{
  "n_layer": 9,
  "d_model": 320,
  "n_head": 5,
  "n_kv_head": 5,
  "head_dim": 64,
  "d_mlp": 832,
  "vocab_size": 26855,
  "activation": "geglu",
  "norm": "rmsnorm",
  "norm_place": "pre",
  "norm_eps": 1e-06,
  "positions": "rope",
  "rope_base": 10000.0,
  "rope_fraction": 1.0,
  "qk_norm": false,
  "attn_scale": 0.125,
  "bias": "none",
  "tie_embeddings": false,
  "parallel_block": false,
  "init": "normal",
  "init_std_qkv": 0.0218,
  "init_std_o": 0.00514,
  "init_std_up": 0.0218,
  "init_std_down": 0.00319,
  "optimizer": "muon_variant",
  "lr": 0.00818,
  "lr_mult_o": 4.0,
  "beta1": 0.95,
  "lr_head": 0.0077,
  "grad_clip": 1.0,
  "warmup_steps": 200,
  "schedule": "wsd",
  "decay_fraction": 0.637,
  "decay_shape": "linear",
  "final_lr_fraction": 0.0,
  "batch_tokens": 262144,
  "seq_len": 512,
  "doc_mask": true,
  "train_tokens": 856700000,
  "steps": 3269,
  "dataset": "wikipedia_en"
}
MLP neurons of a small language model. Each row is named by its layer, matrix (gate and up: input weights; down: output weights) and neuron, and shows model dimensions 64-319. Each number is 128 + 32 x the weight over its row's rms, rounded and kept within 0 to 255. Numbers have three digits each. A neuron's up and down rows have the sign that makes its largest values positive.
Before each neuron's rows, "fires on" lists the tokens most often at its 100 highest values on Wikipedia text that the model never trained on.

fires on: "0", " of", "2"
L4.gate712:160200098156165118052108117088151122081117136126141164162108137127123086116096176149123134159107182109106214143142146093126126180137137173093151157075178150074177099173134165107113079129120130145077117141094139142185065156088163156172091143144157171133123090053189148117140098137108098099142135175100156127149144129077074190108147146090162127134127076172176102105127104144122109128129134116136122108088108113132108163126097152123124206132170135139103181116142093143144155123166183176093108091074102124146167132133180108138148117100155112113110151124106159085149088193136092160116076205122086155146208157134184142121110144138188091134128048113096096111187193079153143119134120082132095105081068167117078147108124157158145113112083070132155101187116113139159102174150175
L4.up712:110143155121074094073096132070143113161101062133142162157116161180081073084153132100079137108091146114116148146104117104121151176126091158136174101134117153092121096103155134097095113144127165125167091133089102071129092114140150155166132178125116193080142118209184124111118158104106127113116116123108107066154188161082085203155091118075165072162174131099145108162134121109116142129116109147128121126118118092088141118069121107148127176132194192128098145106159144145143146108138152138132180137048114100157125160129160046113158171154135127078128130105105060135124111206141184126080134162126106157166128122149137116191052112151107076126142158110115094099124147179162130145139084094136089072117114168143090158080151102148127085132113078147134118148100084155175115136214150
L4.down712:135128191133071130158113196137162128095191132186080122107077167139116080085137122174135096159148095121115140106164114115158197094082152123124105101122115108105174133191164070096126125114171102172135123127097137144150174122112130067086061136173153129156138147114131159071135138149124126123086094107108138111131207128125132098153126121141129153136106135144158137071120156131063126151112153157152161155136097167126174185170115152165166152105070070196175147104161132097129134155104167086121120152143126155067142093124140125188088124191099109129199137112150176068148105098103119088150098130189126163169154151141072187038115132128113126140102176091137117126143157080090096178083135139148102106093094124196157120081078140117132115104091207168152118124103179098118124206133112

fires on: " to", "-", " ", ")"
L5.gate294:136122162134095207143127173092134142157116140176159184082117156133140076134131136158201091126138147196146131082135183128141146093121070054145103100110184128123088144143107110072198118049076211101157193129139152102135080040140156168137131113143102126140121154097098134167126129158185110171111159169083150139095130122061201110090119170152120164067138095199126170070140094143162119090113135102132113146161159160117148114091148075141116162120161091162081109107168146112111138155089115180129102122199156101112080168120156141120092108131088090085092116115137087176104102132115143083093146129109124140092197101167127149145120120098081090155089128140176096129095168101141164088091082115162151087123134133125137176110163159156118104120175085095114122105138113117123078153107137
L5.up294:175156066137113095045108128102148140121110137156122084172086154132116160158115111087124121114131106155124132133116165125120110125163153141118183155107173127127081164161145099091105131108136192106154177130157164149174118143155131122140080161158104119169173087153128163066178136085111166151130067091137080162124119089117101102169146103141153125124137122151125135170095094157152101141130114131150147213121145116120136151109053143124104116094112122070093104120134135091108137191097144139147161128147085132163145038107136105149110080174146121013121132134155112140113111126128192162126188114199145156173190108088136124149196140162141092188129159148104105114143148165132133159181118082141078164156154100151102136120168083153155145105136100125126093136167147126108107136047177
L5.down294:103121174172099098137109123082164087149162155144120086149098188150123112107117133125159118114088101091128076131153168152121100102057165127126093140095122101119083139168140130119139116169089098115108081116116146125151121128141162153106143121096092084145060116153111102183111110119094170159094209071100085128130077104018091154088140131162102166107136130201138113102149166075186185165086123127085166106096170099141108143120137126149160111124155156116151153167119104086182085144083131147178124198110184137192112183175171116143103079160106185035100182106163098074080122134164105134100139190122145124154119127164159109160039103160086076164090136135116114118130114108122124109071129067142089131083126126171204153137107146160131173097093104063124092120142136102097100120089184

fires on: ",", " and", "-"
L4.gate807:118080132112173123136141137138169120126101164199034182102142128138122156162141065121151095159132120135133180139163145092100083162092144098122115137151094061189144119126149125122164128156128141088184116127175126109136177095133181201118109139157144122174109118204043091168155100137140133060160091096144055083098126137169090151147069078137131143165205117115154118182100103158150161132104177106085137199125132182126113177155112110102134108097127112122120152105155084167166137087118124146146079137122111141156095173165094160118103110164063142169118091147093192086201124154185110156085119127120092156086133120133117161140133140122136190107122081114078174141130117154144158136123187081047157131105125134105139133091130188141117140175073172121155130126119129135153144173166145
L4.up807:112088070116151143060160124146096141115152100194132202066124078090153131138104157108088168153145149069126110172162110133117134164102134077189120153099102114128131103080156135135109086155087126138098123093193129107143180133122140196123099154122156088064129126144029133164147097117157136164129152122182075059116160172154164148098061153164097076140124148119162119176050144086079147131071130159105161252098092148176137096102179108104113120118177135072113123074138116090136160164097131146139112117112126079143129118119132198074123093175121150117090123120093132096145127163164119098119159138167147191137136166164121111125104088146134185152130146126116157135132178182131128110154121135104141146145122108142151142104138155091100156142100136150085162117100184139177113149162184
L4.down807:172114125131140135059105133056115124166152138086199132131136106123121200161108154133117208125104113167067025139078097122106097057099115151141177175145206115091116092138162162125123115103077119134124166138039138113140102156111114138147156107087118109169139133168163077095072143123079138117125151087095071188111105118143128118173151128052141044113111092115127031129173120099123111122105161108118105117104110097117103128136138108178134109129117167178114172158140183148133073086129141138106140098162187145149154091091182138104163144127203143094119147138145113156091140096111108148134114185146188062181114108172146127127150084080154102156144178187159169126104141132115100114150134133172141117132121095101062167148168086132120085083155112103154090090167148127113150169174129

fires on: " of", ",", " de", " and"
L4.gate89:154186117168157176134179123093147127111100117110116152132145150135155092095133177144098137213147089161134148106186142146109104079157071109201143111141053096101119136139138175113152133188100123095123136120150177103101137124136154122163149127152135137057171097189134098140142148099099120143071118105117103185112151124128166121176086167096160140126105114139174097133142174157074090156092132154122132130117131110131177114158114083154098132091131127108177097121138079127128116077154111122133153101135174109164255129087155126060082132098144110085151110077079157078169121099086120120139139095123159200082174127195138144145136112101122117058078179143114117129102101170109138172106192162068091114141156098069091139079106090135108154172159134129146107102165173146135110158125136
L4.up89:088125154140148098117111151096082109092083132094150087111162089199122117129151112168079129125142061160132095144124133113107147122095117123076130154104202101152139149117084144153134119130070136110099138119124063058079203135180120052184150081096108115097156190066132154085067132119117127098078131092144132162181095138137111166150093149139103137120158111142123111185139126112112107143117138130153105158133152116112108142110110125139127152161131082123131115116083156114172155060107079116172201096170192082131119120153148101065120133104081159126126116151123168106161113061090153151090106152122130155167119069150118123136141126073142082117204118099114156076069082092110145114139100165119129183121175064096133097092096117122058159099145098166182163120148178182050089135100088
L4.down89:106138101121097116113169152115074065138070120123167147136118123095132115152100074086134124047135105101073103112092134101065182167171132126133097149134097140113158149170179093126161104117104120185145161159220094136132058144102130185100132102094126133146166106165188107159176111119204103143131101115185066058132120152091133129126170147139144119106099119156079127076153174109172153133110138109145142091105113104128133093080100113079145115133141124103115119103147144139094139154068118155091139152144083152146133144085140112183174085057092111189082137112131128121109124148146093205092078145107093117097100181114149121160131167164140131147141160113120109182088159150116119182149131046144113054117099161131168101128146131153182130142113149087128162092155157120102146093088108

fires on: " of", " ", ":"
L4.gate323:178162111065136179102125148099121138131139185127148131105130144161118047173101150161125084160136089063120148104120177145098127129127149130061160063169131089091097121104193121080134084093125114142135136127158148157129146165178163135125154139134151116123121104081134146091151163147192146124120069157171106151168128200071178094124086100135180131092121130159093120088115146104139136130067133106144132081101203151107084173170128079046157138099143079161112075142116149126087118175176093117100111183116055079116113109127145118131159066107151142179091143177126101165133154115107150160131119079134176148111115102105107106165112120146133105121145160108150093147135141156117137168140103150107116065195133122119121144142099232132132102107112124129133137152128143125114087183116113
L4.up323:153069148191123104169133108127057069091068176159159136172124151080109122151130126105125135128157156179103196155142121146113159085108138132172098143171166053103083107171121119108119078181180143119148134127085160088149119118152079110115144137132108157120102085140128169117143116093054101130163115164115079136071179097117135097107114161127101084133133115179182119158060138062073074126093111001147140111167191070101164146116139126111088121089103139083170150094172124155087136120176151041134156143119099131133082134096107142164133164074099129125142111109123151204105091095087178152119118093164077149059168109128133110152122087169150121128137079165136130154165137178077088065133096168130113136131133159140118120138120139115142180117100137146168086140111152135081110093105100
L4.down323:097126132124129117160079096120115072085113157085175106168123149185141065129133154087122132109124124151089170098097110047134092113154068131095116116167183248079158121072043116108164133154154117138108151114159175103100107167159147154100116098142096204145123106136168166123134030177148130131130098103152066107178132115204078087199162133137101076128145085114171125150106177094108102177155105109123144103140143141099133145171107153131138115109100082117184161153102144053102142155066084121124144081125109146121141107137143170114166108112162148147149094116160121126166144099136114159141128093055068118088156101136100070112116138138131153122085107144167128136103082185141122146132148131135150120096134080155161171111161109135127088117167134137120148112152166137108075121146154

fires on: ",", " and", " to", " India"
L5.gate667:117139177096137118154088136102155073125131122184182111140126103138080116117204124150163135136159124121161166146200071177122160134093147096048150136141105101030161126118063129170089171181155140142145106135140109156105124123150120042153138085148121122126082119105106120150118031135123123117178071118077132106116056131069082072143172095205157094084130115111149202118131119117170133069101128092153183156169101133167097062134119148092096156158140115136134090104154122082133178138170160173156109130139122126162100170160155151135101119139146142144137097160159137123134102170192175151107113151126118112111093157120098196151108110101064170143197177100111111168137101139143109133123082120157115085041120106122129156112146122137104139106122169151162150130181123132125152153152120
L5.up667:137095150114104071111147114040143183136174105120173147118131119120123135199103124099150175137122094126102133163142093098125102138182186179113152164147117074129140134100211133066122126138092129150157165141088099114140190150145159148126148177076155126157214078095067156133129176115136060154089145135148118151100118110136155092138117160070151177111191146111103139090151111081090158073123125178123132110123161156060170156102131075099155134138144138115087088144074170109176088124095154161143136114078206108134125089126100120027124138070154118081124094085096104168121137128104158098158130115124102101040079146102107154127150083133125120174154139123121129086113117092134137143155120136105093116088108133114128210114098171113115117141183191111114116141171148108093138094129121
L5.down667:114148108124112147111136161094120126108144165154189086135166104113161175091163100123112070126112096165152111121148177151096189082140093134114123145066116170095103154165077130115116081196178131140074140103127126102163090104123108098087181097193125135130040136132159145070093101137084145029190142116225096127142118102085089146118085110109108115121128126162131157149133144081121128174103172136159112118137122135158091097116136116146106113120112111137134086113102091116169111127094102081093147154110196158120096138168093139119118107160111145096133158156175143102157190058117099089057146068127139144123183109182148133133142167144145079104098170185071121106086080135086156091157170136118141118127100165172162086161151083141104119133138092105092122118138161202151130146138185

fires on: " |", " ", ","
L4.gate828:106153045124140193107157114134158110134170115117193114104082160054111144098179111115197130093109190071161085051130133122104141083108164094136133087050119136088088126153164165119147089086081167103034143122140121068128142106169120096114131111109142130102153131110141075169105160166133133138136117076111113105114149117124116119092113048129120163099130143179104161158139185157095071146146104100116119174098090159160095101059151142147148151138121136115090184099118153066129105130186116115118141140138155101124146097160169124143154110133128146110073152113140126164123142119107129179091119061087179154124154150100116188182089085086138163162179129169206107125142114142063113138120061185130105137143143118129134112205146108124177121114074126124084152162091121093143097165161122
L4.up828:122105140140128102094077108144077100125077183151147172143148142164173128146131102158089144160157122106127157177155115175198125138106080132104097158118111132113147107105192134107102163125118177167176073127061102160145061149164113123131124178095075134119122104184150119100103089148171193133178161141109104139112154131162129113156123124154117131174108115138146192063108102128124120095100145141109174099118147133082065121144114115138144087140150095121092098133103097104122111083142132133126135146136114117120183139105138134194141078145125137180153180127176168144144094100116145118137129062197184100194134127129113110229163132080142052152135114072128165114158089133165162081110141081133110158113144129122139147123129107128095216155113162071169129150081124150089114117091094
L4.down828:111137221180117116109134145163095173153129095134126125111100127158143142151133167123090132179109108111126121126155107151121134140136146087128112137163113108214114151132091152116134164148124132088107204074076138142166113153135075128166145088152116096083070146076151132074152031133092139087107155155195152158165112098134071150163123185171084127194119119094101074099130145078083141166073110188108162122164096121162212115168097147102148136148086128155153165187085144178107103196111141149152127114115106085128122095146148119129123185130136167118134097188152160166083139144139127161168215089166110024150115144138135147122122187199099101080107104068095099154084100176108146105083137110115150088143121138093130167092111135122135133122115084125166086126114141137139181103126142

fires on: " of", " to", " by", " would", " from", " at"
L5.gate122:114107111162134110160141119138104124097181146136175105106121123102164119126199150129145186110131088094161049100139156130142140116088152149075129117122086132088104092143167124121169106126162077142134122087133114119120158131155118056136087085156109128074145122089140123129167111129135146160105130131156132099119066089089152197147128164164144119098089183175155150135130139111132130113075152049138130129158149161153150134111068159159132181078131176168129080084147108125136124146162072130114121085169099093100126135186080136161122144147134101130158182128105144133105073118103182134097110114080134062193148128140123149094128091169131106154149057108147140089164135150143111161171170157176106131160102078147139208138081157121160110119156117160108124043139088091159156156078074
L5.up122:127147096164086114134154085081120124101096116095078134152123140118132148113099096093109168112121160146167076137184154099208151067091111142134179094170097113109125076144183157091112089099203140131118129116094147108132102134122113101143126130203116105138109105125112117103148159178175140114050148117114125142136101130092151130113172124085128097130061088115115065125062091121142123108086100109075135143140086109112120116140091124117167156173116056125157092062131115127129188098173131140176206118121100157116168130152148128129081111167075089113115145149141152120110100067148118153054134137116140150097153104189127088134127137120166196068105147166063124134098150150122101132141135129143127059142137117146093120097119155144099120096108145087077152175149086121122160133121106
L5.down122:201132168170129114115073163073139146113161130121096094081100110181108101120131088163086132109135101129073148066121129136124058129074101178110148115125121112092137121175126132204161136148138149094093152152156146182167113089137206161111147071140124093107132152102120151110135183128122067140150160137125082165108126140161134171121106108128163084129081133145117163121142142147201143119153142152123160134147151152139140116189133127035128075083151144131136092124119186113135159133111137111145104114149169120102092169187098168109210186134118153108146128147181054093131118199119173166086169135154116121116160084099128089143150074094110153169058171138156139122153113153107089081146142132119160106115153167086097163117156145154099114128123105127147067118135123178124069104140125

fires on: " and", " of", " the", " a", "s", ":"
L5.gate291:134081138088157158149149161094153098161138117123115166184162159155209079123148092219065128114190193138114093102105148074080095134092105120068131053131128139115153131151137091143076108124161131129062155145131106146147116109135136176108161099134123136128128132164148126053168103119159133135119150143052136055153100124158149100117156145156153121113119139115148111131163128162165140096095146096195115087100143145160062155150100107114133121148123151112120120091182153084134175079135109191081114113135080132193088124153130138165103132129099149070122103127145106089071134140171163160138122203158148088100135129139152163173178143158119166147153126123216153210074164112167118066111139111126082171130140105112084154149125120113125142148123164097176072117181120183153105135107146
L5.up291:141150097124146092142163158167173102121155124148052176109088115145119156068135095117202133137108148147117134152183141093109140118119105125124183091112085181114137164147125112126064136156089112181142106129103113161175126098107103084120194115140108151069133156049096174124197124171126097165152167140123149124108181181094088130178161117122181165130087083123090148090082096180139123191089129135093101128117088141140191070081138117113103127201092123106143132131043161117123149136136131106137145160140177110091087068197092159127062154109222166107125116089158155087197054150131135149096081108155084135091091190141197123130165122156153117141084139113150136185135113131148058105110103156139096098119081112170121129122144137101154127141079127142152151102044140137134125167111107
L5.down291:115090168128129152145152181087124166125149110094085123164202135148128068081111132183096135121203120102122118151089133104141130152172125143129115109131155076100143148131105070087106130077144139103134083163136109129146157098128136205114065108112132126183123106207158060137120136146125104122127126068069109119138100117122107123124127090170105136085178142115122074164128113079061107083128175105133107134090147202147078169125172096161146127108127046156105086148255094147138127101128119153125126123145091140140115214082128138080110151121086113102136121176129121136090107183124178140143121151138089149095147123131101154171176149144146153174162079148144125156144140148082168096066150182108127153148144110111154153125117129128088092068124104097123099177159185162165115185123157

fires on: ",", " is", " was", " |", " ", " Center"
L5.gate791:184113156121121143113099124105095106204129106124173135155131132114104113137166103149102204152138147114165122107136152148157147128150124135058079120175126190094050055110147119193118109177145084115090145104193135139121127178092150086105215138158143097167104123117094151153131125119145167124175103140124119120133108114116130079144135145125107117071142125115097112145096136169164106065113165146118138136104077172144159114179081172134174133152140130124130211100103153094144148109143096126173089121173094155107117139123128117163202124100115183106131095080128135120108145143150102169085132146169059091078107114125173130084044150130161123141144113131231064086077127108064125153102135107107120123070159123167131074143126127147125116086079148084132203102121162188081106091148153
L5.up791:072134120132107136129128095131147130118091179060099182133139152128110149128111151122109107134165045153119140122140124124190120123130144162143166177121132078084183110114189132069132145106101167108170168157136125069191130136084170120100162181104095204183116169133175121096107133150133130073171169119093100184137137094164161094104097149095124153153134101076100138091162112147088153139099087104111142162151136151131127116081157102193161117120137140112166163128127108128110119156130151065149159158116082071202178145145092123076125061121128080101080187161060119101089199138071061130156095161093110154137101112068080084097070137111109112108119086158127085143055105139105064085122181126067129108119117143184145137116110157124126180105170157153147163110094123120097096200140064
L5.down791:158184121167129146143074149091070153120169178156105094150119111146133129103176098133151172111068175120154107145077153129088064147118078153066132087129119185104191112167123122124121142120167105147146070155147146147169108125102112094109139066221122103134118117101125106119174124110107164146126144145173115131161036141075176069179098124113115104189163147175127153093118114133128169113113210127144099127145119093141152107179149182125126120127067176173140147126110118126152123141090095094111123131096131117123128146163140132140131118148161192119134169151115177133157084108140069118104129077174110091131102177162075135157153132145141039156076090118153159122133173104124158112133099198189125076144163165132145161183071115151142157094125167072169127120211107166105136140137150

fires on: ","
L4.gate381:103083176136137060177113111063151135104155125134063141104112182108105077108062140158144152101156127084118140146154117131165104164150123126111138140125140116136188102077126174112099172155047115055110131055099131140121087150083112164117133113134185134116111169115130141194119067067100121124102124106117164114091126102070078112118107141130182128139166135137229134154100147108116143163150119090073150168094156150172106106144211125126131082063141133112132113075094161135138105156097160143115113094165154124173133166167138145158157145122120123146133148125100118120178143117162110146074120146136048134131151142081121136072113092056108142146157161136154138143111087129119162140110117152144132136110131118128131086092161150132128136128177134127198131214185113098165131131146055
L4.up381:131128148168128136075151115162182103131111151120141154142140070126061101115137067195159143095171116144079112121133134120081107133099097129141122109169135169082137116114119218141120102121125145124157145095184065096199123104150080121072092143175155101065160067165128113116146157111117172135106131126085138109130121121072130132160173111126205133167120172115182126141094160137104134098136152046102105154121151152131100149109117116144131112116135128081156141096109140157085068168121122221103191174120122085178139110094157141102208129131147137087107093161120192117169136171160178175091060119171110138101152116134073187091085103100154122126152133142120138113162133164125188172110125140085108125122183084087156158114120090088080164101124144107190183137109161151125164076125139
L4.down381:147161162129136104113072139109114094083122193129081089146115105135144166092122189101128097055169129193144134096177191209102172089108087087153112098125065155126131104148143132096119114142141174163138092129081134124072168096133153132132096103135116099129155164137213122128110135099140095140104124128137110137109139159100123095166184135120085136125132078143128103098169091126101116105162115170154114063124113147147090113048101140108116074143120139117155135166146091093105109119128123064107171061097144125131151108186114088192098095166135128146117112100151065129138163176093144173134142060166166166150120078095096089140146129191126128127061140087117138139090126011188119119157125124082113131162058161122119186150063168200157152092155110141150118148087095153113147112169161

fires on: " of", " for", "."
L4.gate193:139129147067114146140103096131121136125152159156171148139100124175137129154102108141137122166135133118175120121180170000120130150108127122145130110148129159148094108108128038149156102109163108161094111154169169125124103070149133124192120124130142116073165072202106150121135111106136099114101133122076171182151139181098177109134137211087133108136129134108112162191101104097089143115099154150112132151111218137171169107128090083147139164177127087068137145122134112109126063128134145169130145144133127043139104170126128113078089180133132117171091189065145130095077107164139152135113129116158098057046100138138130141096121081139186119105152157167134158156099126085123167159158108154165156138109135194114043148103111177091108105160131124095043130143114115170135088147125106
L4.up193:102154141146133119100151130127138154115176110101105130177161130139137092122113131052129117134123095085129131089092157042098145147146129138118066103121161132107198176157133163062101092097069114136159182117139144124138174165075086135080198151106150125175121130058134165154126105099194188210115119125184098144077115187126117160165112100145076121108153133121121088141098168148079146151105194094093132200194100139159151104111119097147112158134135106115171068125138106206078163178103133080153167082166133125144133134089107135120128117109142108151115079114137135142138161076065067113086162133143083110184139138172134132154169083137182164118164133151158092125130098160089097136155117091195111174166178171145126117175137090176122152075117123099132112132137095167092067156123081
L4.down193:165070179056109075096101090129104153102128124132084167107164166175144078170114180140144187137192124134143137150117133143064120128197094156093102100173135106120152158122058153115131110141145126120138090102161131115078141108153083159148131193073163127150103088105122146113115182118091178090118073124083154143126183109101128112151121180107130093125087083108142104079105151103068115131173164095118095117098104156109084182174106119121076141147128158151156143157125079110075156099201100106180151107133096107137177136100118083157125144118130103131185116116070117104169130072149093108098131154176088120108090104139153183112104163124107119111116086087110089094117090165186123111108133125171106149136178118117118139117077176127159144078137125063149109166091127140079139126204115

fires on: "\n", "1", "2", "7", "5"
L5.gate119:128161150172152133147168185140136115096144148159144060097111142147127168094097131098151045143154162157146141225147162136118073150142116108092201112122164093090100168148077142093076166130118153159133215151098190132139196099158134187177063088110123139152135090142109125107145125145143144091143116153080124137119120178128113180141150142082131142186154077118077135072157147108190080174124152171102123119131090139186129144150112138155116096129115107127140115170124083101128122134161107135143134085125085133081093094148091106139081129077100160128146128065183123130154088145140100102159083115128121086139103110157166190139085057173088097175123197179105140148116177140120094125156140147161110151104086119144117102142172155153145110176113065084104110138079141118087094099077183
L5.up119:105096184163155150158147167136138173139129199139195106100118111155131149155041125119060087118094072094172192207123153140141084122140067134138188108074103136127151203111141124184154179146137149149118128140154140089125179130153160176189120130141151096128135107118128108073089131132125100105118101154123193124081137125131117166152145156154156112167171135147085133128126138147165094117094146095129071097126097157174161149100125096140122092134122102106140095132170114120128204152159138161098108095124105169117111127146130128133088152148159194136055129126138155097098155154112135154158104167160050131170177122213162099116134098141157135159117145159092154127149131098171061147146171116128115185135144147097169127148188152122178203160121110123120172175106158133129143098124111
L5.down119:105123152127089141059117058148142105090136063129093110163135126111115159113187129150088173160045095129118103125107138063171106127206126137140092085102110198108145087170112143161147108180058095085153076090127094117146131139135178066071131135091141213113130116151156109155121129112125081135108170067114046088123052141122130111163071114131047131126114149092161130160101103106032138134136069119127115123214147071152107165149110072092113106152158116127148137100127122116116132178082107112110115150134139085114149099126141140124123189140157098136081127150119124148128131133061132122071201126115151072071136170090134111157137111087115123138106121077130104132150102094072141102053132118096125073169180099110121153169103115157147112095167154161126159142134169168171109155144145

fires on: " of", " in", ",", "6"
L5.gate265:150166170079106125110116143068133121103137101121147172162206147168160114123155111081195123157096114095176155124137146080116131142113056104143141142156168119093132173142173140111144121104099108152133121097159206113145087161152159134103127154160083142133101124091133150140098136117155188126193052089134114112096179090107096139178092133093137132152172170172091084146097094154105115137106106118082164158093124133127166109127111125085137156108074096051145064161115102098141102134100131042110132138095137110112149132109128156128098137113141096151158179081183139104144136134162129164161151132124127157170142008125107110144101097155145137099166102177134167049109040194140080126114118155060148118152110101130127126090126123151143129142151121136150126114202154138059097078104111
L5.up265:148199134125162168142162190081172150081196156146143202108127086152151157104138103172138177140120126100113098108134115122147126174159125138131107083133188130171127160128178103139097157144114124112050118078166211127116127134195090112104133054168091099131142110098092173156193133137123175106159131166119135089134137142109121134174105103107138108127122152154129097211051147135140140124088136094127144086128121123176127108124139124102105197154129128159143086034098129112146135167177100094070175152104103130150161115185151095124144108165103137114094104113076105091163118167194176190088168112130109162081129096136109123122132088162172153143146081096134087128127046181104156115088142168118128113125141056080119119133108114126132171115102119125161141150190166166128107089155113
L5.down265:147124086094136111136175104043074153138120162135165117091113127146102127152114097135130134119150083164104108116077176102118150195169154186131122151132158133093088082123178138122156126112155142144121131087145118153143122127125135195168124120111103107080166108164121099117125074174169082069074121060106080103152102152096114101187153163104123075096138114132063138176115092078128081051126155134165135140116069132088115149136149027085100118111136146143129142137167085169111122166145127088147138145102150117153168089117061180141179152074178116124148174130141103140132070117105164121137127138126041095127117157154148082157119074143155112062170113198124155098171163156141147113078136103139104205213171127120111089135125152091114114146082115101145037169159111133121168171137124

fires on: " |", ".", ":", " ", "Personal", "\n"
L4.gate200:137058112137129077125062110187098142137117146109110076132069139079170131132129148130110102176082152100123091091142099111169134132158095195155166105169097069131099136150108053090151142053087141132109123181111184144150145124148038118118191156078103112175137155172135128171180087138151108020108150195161123117131076150180112122118132152171144066106139114148145125126134115091147113118066092110125177133084117148098169127112069084149076154135095176139141171078104155092169083184129157129125125060114123086164155201146125102120171074104144124154140125082118104112169141146073172128110113080116147083123124114136151142151109141133124149181080172124146094130099100139133180054128095144141064101129131175116162185132112143166070127128104140146104117144143140130141141128154169
L4.up200:135188168104146171110070131170096167132151179139132121104126131136193136141090125178096155104111167112138129109164152102126174148180108067161107139130138194124109091099107108067166126120100168135139139180137121168108118045045048098144113198188127123089138103172093071145110093144118153097133015142106099096069088188180128168151117151081126177147106112151160098136154150147095117146147133070140105127128141135135096159098159094121103164124132146050202092119138132136126137155128098102126137134147166149110089156125118054104124104144102144134088090139094113055147098109097081132162140107127129121142105142143157168126152064219168152109110124135078159143137109162179143113133094133191100104146172090140098147094155099152131123179094121121147116115166152103157173140103113
L4.down200:079132136091118138122126143114137112131159176128091137062167082159082128139123108148134103109162133148170118129178131084144104140094121126089160124135104134129153163140119117129130063116084057132185123051133132144114162123128101088087110098113140167094108151111112136086075119188163128162093112068146115178081161094082087166115136078143163101131121120088156106113168093201122147094098089151114107138104111180092156121133116123148156138138085131120141101074156129158118158101148087150174122109159157077132093149119096088128160156113117137106111104210119125126059129115092165091033126120162121205136169132094097151133156068134156153175187113175066094145156150153189128075178081182151168145163174135123159131111140116140145108221113130134091136121159156119140071211090117

fires on: ",", "s"
L4.gate335:134097140119087152098116166132099142103156123165112172075141119157106152140089201122154101144140181151178125172136104148100098166132106213139120090132152163086163163154103179137113116198119148134126169132109105146139104111103105185106103165056137168098070126125095143187101058108086142120119118130130172164080115144118130115115150183125120139161112117120147140117152173138122143115064146041097139139082115104133115130145174139153122112141181131083154112133127105133178135158132103152163106150143102103051112197148105201148099107126168160126138126128119129218173109123069114118091097138150025078085096146104098120155167125083125096184094115089118175128050114109107151132127125172134153103170148138144128106094141091093060174191149142108102146088101140170121183125174096
L4.up335:109144108105101123065170127126096117071178061141121084110185121153099170131124144132184068055150132083131119116067102125125128186082166110083114176159119175144192120090178144089103139149146138133074139159120112196080148060138082106190134126084089157141173083121144109121130060127147154124121132112118102129103100137133156169138124123086126137132144118091045107159108168106140160114119136089091118111081167083090087143139111138140132136125105147127077143112134139114151128132097172088115136122113088140133137105113071112172141154104099148023096104210131096148190115110126093125088134123161137127082133149140123152084098115139094111091166105097159129107164122123179133153101057106191167105156116183102167144139138182115129105131203153197102140121128100078079131128191130
L4.down335:129126110169137175123071140090105141173106121124085178120111139147176041114139168132116153170084133180105119159171151116184132096083127104139125075154117138125098137143091159172088137136125117113124120157108134113181116176169110110137144174183132097141065076177143175115078130186167085125133116107125093178195185120127129141137124168081133130130130147189107096150118124128141126112144133138165175088162133137163151031150119103121168154145161162096135117113045180158107083124082098105133088135048148139122050152158153116179096109105069127125140124147152174132140166163101152116070130166093094109167118101104127101197114090108124093169131176145076129144152159145083154076143114122126133080110113154104075150115089163155120167175079109149096092108135094121152158158085112

fires on: "2", " two", " three", "0", " multiple", "1"
L4.gate589:068152158076165096110139151189162109138129149100105139134114121138171144144110169213091125127144110086116195164150099153101175145129130115134083099098127101206136161171123146117165168110148123130154178133142117129176158132125127098166119176142182106070136103095103180157150146105106161169175184145152119141097142123146087092129129145109036139151181128127190144133108152154127099156115158103146156147125126123112097125121127110072095086095098104093122164091118085129115138094179152113142143144083094131147098088138186159102096196149153168142133139088087067093165131179138183196102092136156083165134114119135116177123124103120151052112149079092135173186182113068081114118098112132130140092147095101076079138129144175144136153205112117124112085255143098071131080140102111
L4.up589:135055109172104099155109170139117120184150171139099097085016109140064185104149108143118131137144073119098170107114066133100125173092125155098134104094135110185107153078087057127173115156129154162106126138182111086097129096125125113138139180131172145127099141181151109074113121161153122084123158116168088110113097132165069165101115097085131168107104150178130160168121203192177101153156143163152141089082112151124131142092114192140166112124107146092107091090124170137128183159168113119066111159177149154154122177107112131088200127085061157100098119144123078187135163137131133147111123156106123160115134149163167143139125107076178112143079141133077117141166140187152120130085055139136214142102144145129129196163144129191142128156086102156141119169121139122112108139152182
L4.down589:125109187112165114111141125124127144090078129117136164131148054111175161132045184118103143127084173152205130097093170050153121151151129073105105120155138182134150147164142170123169177144145177106123123123064140144130139109104098086153140071167127152146153131147086147185145131117095101157133178173131109080102107060159146109105128092145161126166143053094128114137055099098133144168161077128117093138181119105145037090163112104170146117106151087165162124123143173114068159099180141120206157106129131143143141111130131163119075110189186139141127100135162124148112106064117105187145143126147095108170089090099113125067113142113151105207170063133130116160122146107124174120181166090161093131140132108179111085082095112090161136163160117133104121123124075154126163138133095